Weights of a small GPT-style language model, trained from scratch on English Wikipedia.
Size: width 384, 12 heads of 32, MLP 1536 squared ReLU, 15.7M parameters.
Architecture: untied embeddings, capped logits.
Training: a variant of Adam for these matrices, 6645 steps.
MLP neurons of a small language model. Each row is named by its layer, matrix (down: output weights) and neuron, and shows model dimensions 0-127. Each number is 128 + 32 x the weight over its row's rms, rounded and kept within 0 to 255. Numbers have three digits each.
After each neuron's rows, "fires before" lists the tokens most often just after its 100 highest values on Wikipedia text that the model never trained on.

L5.down661:073163090121145112148237129135096079163043142141149128087109161164120124170129153161092125161100126134107126131127100138167142205159127125150166173139146034186077101078106154170060160147105145135121153122135149140140179097072109095106125104118131053123168030150139067099126174140145090138130167118120156200138074126077096160119101064068121120114182195133120099139106105122151137124129
fires before: "duc", "fe", "mo", "f", "mi", "ba"

L5.down795:125147125143109178125148053127143171100133125164097145100104135084109147142150110108099209118116107176139190121117119111095088123139136133135115121147103088126081140142101172176093114115115144137171113150182122120154122173174133180062155099172095075108113072147157136174090147131111139153232059128126164209092049090158162150096107132134086160175026130139115187136161131143105107138131
fires before: ".", "1", "3", "2", "6", ")"

L5.down1097:103086081077117168132140100098136169107089092171189075102136103174072090182136105093036076090184132107081152112171084109125146133135183143130122087131107147166146164112104145148114148141144105125089129128064094115139099079139082111098079110121187130065132150112136156175099074145165171111076092195150118149147098093103173104149127125131086141141165126141163171111161100156144111131068
fires before: "age", "com", "qui", "ro", "co", "ad"

L5.down1182:119139088142129133132130068142118108119136091085101142170168141156121146125085093102101130172133126120157129175065123048183173144085107134127130150120182114139092148127104110141110141100091152105166211116139170214082174066068132155098183129161113124184092090155155154070164121128111111168160123145145087106123106195128177173147121172156083109131128103113103092140135093128133091110107
fires before: " ", "==", "===", "="

L5.down757:133124178126138145133080167118102170090107101101148176123118117097062119115122096112104120141130079134104114111100160121153120083178165112155138129112066090144188192128089147134124130119154127097131129112100151119117179130133143109118041118089143177072146123181166128102146149088137172107065090147124122108133114132160151159116151112116084136121077119079099082130141065178062099101138
fires before: "go", "o", "no", "co", "io", "to"

L5.down573:165160135104157066108184085133076110170123124143111122114102117082082153184152209100156122115189128096121104133110121148150185131169074173077135149158150097189168111118116158135074200126138114161146100153166145143099202167114121114137103138130047189145116085114082133115152164156091110146150148117162095117180117140146087152092134120118164165104145164025153121154103116153140151111082
fires before: "li", "i", " Li", "sa", " 8"

L5.down888:160157147137169089139127126134125178127164097104130103084124144162040090129138120092158118135149094093101181118107214109142114124117136181085128095105119097120078156133095152089135141114146131157145105098148158163060153109117205127154134117100121151093108124110090089162109095123171095095136151165111111132176131161068102120110143119105152095145140132128157090132120120137110101142119
fires before: "ck", "z", "ick", "pp", "ch"

L5.down1254:168111156174112189105170197134103172088138130098147126161117131137136120103074095153077136182154174201130099123140117136185117140087129136093127147184173128191149220147152139199132135152074029062121128161148132072068141151148165101149130109127152169140131147180127144100112156156116088094158164098143171124150109117161075117181141082114136144132123148139120117120160085130115122072147
fires before: "a", "te", "i", "sa"

L5.down169:144100176139117133124105151112129081115095154095152068119116128145117184140097118115112108172181165108171106129134136135076096099137078208157184168133151113201130118059148125107154179109104153153128112117121137140084147102170081124110137125175117125116134057129133147120149099157043114137138161170156151134084072057134173170174130124136031175165153149131103155083183135135120101132131
fires before: "n", "ate", "o"